{"n_layer": 16, "d_model": 384, "n_head": 3, "n_kv_head": 3, "head_dim": 128, "d_mlp": 768, "vocab_size": 8192, "activation": "gelu", "norm": "layernorm", "norm_place": "pre", "norm_eps": 1e-06, "positions": "rope", "rope_base": 1640.0, "rope_fraction": 0.25, "qk_norm": false, "attn_scale": 0.0884, "bias": "all", "tie_embeddings": false, "parallel_block": true, "init": "normal", "init_std_qkv": 0.0196, "init_std_o": 0.0, "init_std_up": 0.0196, "init_std_down": 0.0, "optimizer": "adamw", "lr": 0.00107, "lr_mult_o": 1.44, "beta1": 0.95, "beta2": 0.98, "lr_head": 0.00377, "grad_clip": 1.0, "warmup_steps": 581, "schedule": "wsd", "decay_fraction": 0.343, "decay_shape": "pow", "final_lr_fraction": 0.02, "batch_tokens": 65536, "seq_len": 1024, "doc_mask": true, "train_tokens": 601900000, "steps": 9185, "dataset": "wikipedia_en"}
MLP neurons of a small language model. Each row is named by its layer, matrix (down: output weights) and neuron, and shows model dimensions 112-303. Each number is 128 + 24 x the weight over its row's rms, rounded and kept within 0 to 255. Numbers have three digits each.
After each neuron's rows, "fires before" lists the tokens most often just after its 100 highest values on Wikipedia text that the model never trained on. A number after a token or word is its count.

L6.down735:106139149137103104088176170102164165115133132118159136105137134139100127137151147125116157115117087151130118123105081089138118193132117155174148111124104127150119099165172118127129108161110139131127112143143149155138090119161152077127106121084154128127141096188097114144124114085084090129153111130148124133123126099085133137119158188128121126174101165157134152146098156151077153112126163148147117098070144128144137137175123170082088152105151150084120131100147135147156126089171123153085141141127118129077119127119166121132126116107116125129111109127114151139156146114130095148
fires before: "|" 34, "on" 21, "ng" 4, "nal" 4, "adi" 4

L8.down756:124107142105074130137085153119113104176144112109155143159164133094133133145098151110133185154128111112114127135101105117124100084108080083117101111138158163107113067135179147107121157128149094165107125139115142132107147068184126154122130111110172097115109164102148170115104113163136114111114152145146140101103155132128101140136147143129148096109104154104103075116097125137102130140127175120151134129146139120137137084116157113165114145139147119127134106123146105124092127122118149194140121175161132120122137096138124152119125135076104141144123162132109149103097106095118139109
fires before: " |" 22, "\n" 14, "\n\n" 8, "  " 5, "st" 4

L4.down139:130147149113137214104139082145140086131135143122138130113122131136109104102144162099125134114161097118140133124107190099123159127132106120167165130130125143112150130139118128164164091154129105153112100159117144148092133142073102148135122138126130133137129103118152144118117106132121138124109103106180140174116130108091099105135122153141154114146114094142132076151122104095137111190125128097117146148143121159082128130170153117100130150142094152111107116083103128174168136098140154158142136161128131150134170144085112118101129096101140121113094137088139123134107150162113112130
fires before: "." 20, "n" 15, "\n" 9, "," 9, " and" 8, " in" 5

L8.down89:134155142106086131097133137147121143130117147131110081129128123109157117112139171160098164132110156159124121112116119124136117130133113098146174139158114125123103130110139138172108098125126174125119191088115084139131146049119107137173115114113127156176147138122146101151151142139161158144125119121149124123105146094122122165120130121091128119173084129134156099079121143101166148109140088146136151109164147138094153107107101120100072175107141134124140144114100123104134115161118139145122148150112165135118135166098125142131119146104113128134118133140111135129110106173155124157
fires before: "|" 49, "-" 49

L7.down24:131145144132136132116133138123143147100127129131139151108113135136140134136114153112121139125128152136114114149143131139140127119124126139110141112135137136132123137146140233125135143108117137160125121124151139130133116129115147152113144121123135122129126143133151128147169106106138127126132146117108117140130124123121169120116133136126120121136126134145115123117138120148126107113131123125168142135115120134106134108121122126150131131118144111136138101157119127147124132112128115136136121124131121145147114124135150114117119114119149156119144093122136126130143123147138138085
fires before: "=" 100

L10.down305:121139116125144176131131092160115154183103136148139096103133110157122131079149154101133177133171147142160118129115134161129148113174074127109124135116137149074144101100106146119153110160176103122141167166082153118079103142087133103097117125159138136117135128143092130130120120121117112138162162075150156150090167146122143087113140128138133149160144109102077149122121107141132113149105102122140134155113116123082132132153122138132120145121129136060145144095085134160128162155118172172147101165091156152129167132096143139102161146104107165156099149117138145158094126105130144093
fires before: "," 18, "." 17, " and" 10, " in" 9, " Tour" 4

L8.down440:125151163136152140144118104149100113104144108155158117147132105098115118131127135122150105107086105170176144149105133121129153165134128163111161111129118121098142086142121124118118109123110122102068161098103126118143144137109130108122125105101155125109144149176127108157066103105124115109064119108104107142112124132116100140157143163095126132174156086128138141138137134146091087149157110107143140177158112109171169113099109097105167190113108160115114106176162140093119123097155107155162157151107129149135134139113134130149108146135120119113100155130150105121099150107137119121
fires before: "-" 62, " |" 14, "|" 6

L13.down132:114127145120125141120120156089095130131147122129128162117153117173144158120130130102083130144099116143129128145124122125099104122166122137110114126117105141169136184146106130119167120090129151164152110147146116111141129156092147131080123132110133096140134108149065084101135152169097124126175131119160096143150161111136136167143115141161143131164148145140132104152116123126106128133155134133121104147090178124147104134123135122146115099106110131122138122125139110109144130141149121168172113117089099159101128138190146122088123140108166141105150155141150140100136154121084093072
fires before: "|" 78, "on" 10, "ons" 4

L13.down204:186156091137117166144172117142116132148133116137156123148127124136141127113103126122126105131161159068090147130124124140125155098163123117152145151170168160107118095124123158183145141104144143139116118152136153133128112100164121111115128139126145115136142119145110162147131174065107151103101132090132161106158139094135131127122104149108103097118109065147141108139143154120137087134188107090064089114134164090113165100143092148109078082158120134083139123121123103091124158115145128112135144144099134121121121112158173125113126147124169109141083129142102135163127159121112116124
fires before: " |" 31, "|" 20, " of" 5

L12.down35:153077149086102149121099114087122138126129132132129145142147068127124120141125144112130122173143116174198096163129087060168155137112094127113108140154093149128112121123163169133147143119116155154122149110143115136122113124114134125153140148097155148113148121126136143150133115151140134158114099157102102126128116156131136131127162162106166129110130097104157137129087097146124113134139112133128145138217186135153149138130093140112122158151173151132159119132167106111159131123114124120138120102171112097108135158100111098137132170115133114126112124134096106101138167106134159129
fires before: "-" 77

L8.down32:144114135128118094117129131163115154110107128148147118144126118129170107132132123155133110139116118138137157124138144143112121145138099123119120113106109129153107138142098173099135135135149105105106110104133110124146092135141130096112124133105141139120125170118112137122144147120140126143079155130115130110133132113160131126145130104129135172139129139149119122123105123100148138135125154131159102122116121122140147126129140101139107131159136113109093114123097105144111123112126145124095125144127156095142137122114121129155127146115100118129143127097138135102154138122126079159
fires before: "=" 96

L12.down443:128120147131139127158110174146154169117128095087144131150094132168147111118156124100133169121097152124179148095093129161109141137136106108140146122111153089145124157117116141169118132110101135113100141131100134117124106093120104144091163156155145094110150098098140119107131107104194092127122098138092113154099140122094127128175145121144151130160188166090131109130163184113125112126110121126112165089114161148175081128130124095175075121151131145107138112135121080138130126163151135108116180125176109152134074120124110151092140119126081124144105119139074110144139138120155135117
fires before: "\n" 63, "|" 10

L8.down491:136166134110148142144205102140130125141127114104122146130112114130127177147126160110152116139156169142104153134132120134135147153164097144123137105140106134104135157116141128146127095098166074100124133155114111095118109110100163129104110137181134158111094132138177105121109150082129175115124114067164135112159110098134095179117130138139164127188115117120127108163095173153109143127146089085133133105145161128097079116110161153125113126134113134148148124105152091145150148108124133152078119138103118129107130105126124147131116102112171145128157120144098151115135128136098136118
fires before: "|" 32, "ript" 9, "ative" 5, "ated" 5, "ence" 4

L8.down697:138113155098139119104125136135158103156103129147107158119142086106119118098112098194141121130121134158121127160142124127101133136103090097117147134160120122125107104118107128110145138127091120145163178092125112133147124110122101085142151108120125101121152167112156116123135151127117119132130086150072087124137147089140097116094165106153150149118126131136127141121116123212138132142122128158095143099148165126110121115095102104133111161110119124103123098124162127124082144120158155132150124092118164148138147151113088117153117118082169105121115108137116109120113138193127121141
fires before: "-" 78, " the" 6

L6.down41:149130111125135107153128109119127139132107153145101128130146165134127137141119144141106133115136116140119136111092164110129097148113133093128109141102146138148157139143122170084114123117148118100104163114133152117088108143122156143128139169124118134087131119126121128167157117165077138120104122112150109110137137125108133121125131102142125143121100123149141146145154122107118142102147105108186115155168124132164134104113120146101160142125105139144146130133109126141136152113134134130134123138144133120114162160153107127153151139093140125160099127149123121144116155133132132139
fires before: "=" 80

L10.down631:155153122093153141138132132147110135095131165128099140170101150121133132159107157095133104090145135107128111132090122139135181095143130098158167171152186118104133102141121143161122153103140124145104101171137101093110107155099123119169128090150137126140094110137112176155165155123143132109123113150190111144096086138116124110141128137134111119154186103117166123143086162113130127114150126108101093116138146083112146137143164121131124182112121128105108096123098130169142126144146114136130142138158102130114146113133158123173143086085157104124093104138091130134126116104126142084
fires before: " |" 23, "s" 21, " 0" 4, " 4" 4

L8.down178:114119126113131132102109121134126108147120131129106129125078156130124110104142121100125101145143112130127116125122136105145150134145103110118149114132157124164134151096153191117122156137131116110125142114131127100110085120119147093136147149120134133110093132105105125130145126098104126146093165125147121170126148148157128129139149104111153139110126144116109094187150121121178113146114108145189089146146147150138109097145145108165139133135131123138140086133109122140176137125142154098146152127127167134132130125132113103159133134118125084156117104105139137148139174133149117110
fires before: "=" 83

L11.down238:168118123131116171141144154091150146105149121092132120133148137142152138136154156150120077154087093172124110102144151084095165157104126145137148100120119118154175171111111175088181138108157121119134117158156122097125130118101141130127144150120109119128123137132146121113141122149098110114092147126146119076154120114101128153127125142110160132132139133143130122124107150132106120135131106095134127126093159161151124125105173120103131165141087158083168096100138077112119145114109138120123132127094094123134115110143197117131093168160145132115123126088175131151127123124107080137
fires before: "|" 99

L4.down231:121133140161110106135097163132133127148141118157155127144136170090112084124073115171140166154072121149091136148125083124148100116141082077093196107115137089135168089142128136117182127114157136083162094172098151105095132090098092115126116124142148081132126118113108144133135089102120106156093126154162157134064168090153095113126098116168102104158107117146123119116119130169112106090153127172115139115111159150133140106114113130120148138108116137132150100155119127134141130119147136160149133130146138161117121140118103149105152114120085149130115140131159110117084136121085095111
fires before: "\n" 36, "  " 16, " 6" 5, " Victoria" 5, " 0" 5, " 4" 4

L4.down362:119127155153145127131123133099133127136108127097138169060122159080127115140098176150130139126094131176083131153174146107135134132123118106106228104125116159125137115146164157130127142119180137140117115100131143112092126136144131122110136124108129118119116153132157143147122098099124139110148118137126094114094123119105157099097145150146123129167129096180136137154144101144150116108138072144122165121134150114166160093116138124115163145123132126130140096174123092176146161109137119133173132145125138172145090137121132093097130100162123143137145070121173084088144089127102123085
fires before: "\n" 41, "  " 16, " 0" 5, " ." 5, " Victoria" 4

L13.down602:107138154102165176124135166133120155115151110116154123103111131135155170169093164141124150131119107136151110101105120128139090137142127142150129139099102132115163187174102166128150115103134104102116126146126124122108133142127144130092121117142133122098123055112135145124125144150133130158129129129135116137126104094127117127126091136165156149143166127138122124096110138124126154134147155092116113112137141120098125156155185087148128137133151131095115115115123136146168104121132099101096124118104095108118099115136132146115162103144125088136102168177143131114128127091128121079
fires before: "|" 84, " |" 5

L10.down508:182197131151130159122115130150128152124128098110134128129115135148134109109120116129097181170132114105159130132103126129146134130098114131151179110163126107105125145099115140152123120150137130162127108164131085136132112128105179150140119148115137154155138133116166140095167117115111082108089078085165144137115126113139101160147132152129179109171095073132121112109085146105156110154156133111103145121153168122107135137166124107117081136148117111115151105104106100156157115081157110154104180147143123074119137130122100115152100136095134137155112184104137120120113100123149118138
fires before: "," 21, "." 19, " |" 8, "\n" 8, " (" 6, ")" 5

L7.down636:114138136127106162146162138167111102150168148090131068138116093116104115115154127141140147109129098089143157117131160146129115166101134121175148177156149169138118134150124152182139153181096099136117169161112120133153088083131143134125142106092163138130123140152103113133141129144126128120123150081165112155066111168133113122153164104170168139175117090135141128141130124110107141081119079143121146141163133174121108110145163078102090146112151110106147104104136162139138104130105110179145144148154137137126135114141165120142124172086114125106102160119095136201131117079122114157
fires before: "-" 54, "|" 22

L4.down407:137129132146126146135173163092132202096181110145136116123105104144090155136108135121126166143111101143121117139121136152140124166136111105121148133120141101109092122097109132103126117131113171134139115130099137114117171134093055115125119132088152114118153127102145121140134133164147124103126155202137096115137160128115113146126141136116144100105076111137119129099111110130126157093120116176124114128131119100121110108157130111087134120138138142125157122132154172114164100061135134140109135119142096150100155161115119112123126146085150148107136146128149112131111129151130151141
fires before: "-" 59, "p" 8, "d" 4

L4.down510:172141154137134140116161112142113105134139123169110122111140127127154128061124129099136160141100182125180113110124120143103163142128215110084113140114152131107088152137124171146114113112087109137110121144119089140126164143069100148158131124099135084129191146100125112146159132123150141122099150129107122121122126144101128139168134163173122126170153152111185132113140100139131149210137131114133118122092115102085139092151150118130079112102111110137135058160127142120104149113140148109106118118108132171135071095123134130148121127106152112119108122126161127101141117171133148096
fires before: "=" 87

L12.down78:077104147130114147154117182123133178084141144148143087127095150154135123117104088184111104102102124126126135119101126086122170158159097125123115149107127095132075122137124150093131165115139138086133114133072156169115171131145138125140117165131135170130145152139154139148151156109141137120141141126124128115141121140136143135132095159135116157080169113118119129167155121115086105150156127113128117130089111101143115133102157101133144088135121131123142079118121089130084094136127151107152129155136130149152109152155156127145132133118087146123094129115155130064118167134144131116
fires before: "|" 42, "}" 15, ")" 5

L10.down552:167112118103149141145131107101144122123131119103116126120136119141141121126115135123125129109141122131145130120126123143134143110120114143104135108123102130143141131127140251130119119154138099112106159132121132119140126134130144129143123137135115115121133118121124137126138124129138118139110144126117125123127137118140123138155126119126121127121125122134137126116116138108134117142112136106173132121124135117156136120106157119117145134114125142124116094114116120125115143138126132133126130109149116130125117146133129110130137112133137124125112130135153133154122122154136110094
fires before: "=" 54, "\n\n" 10, " He" 4

L10.down112:095143117121118166151148151116144129104112129106137145116094126169171133133083120154146073123153148131120129120100178121139123117096125083126101145132145089160136158141108182129163121152130094126165080141114152144136142121132160120109125114116139124136104138140138099129126115103162145140140123109075134144106120158147163157149122108153131115127114140099164125090111128120162139128114102102154124111149158140146123130109106160124135120103113128136137129137090104135143154201129186143161134136116117124182103125171188141163160112121052149174094141122131121116112157129166113112
fires before: "|" 53, "CE" 4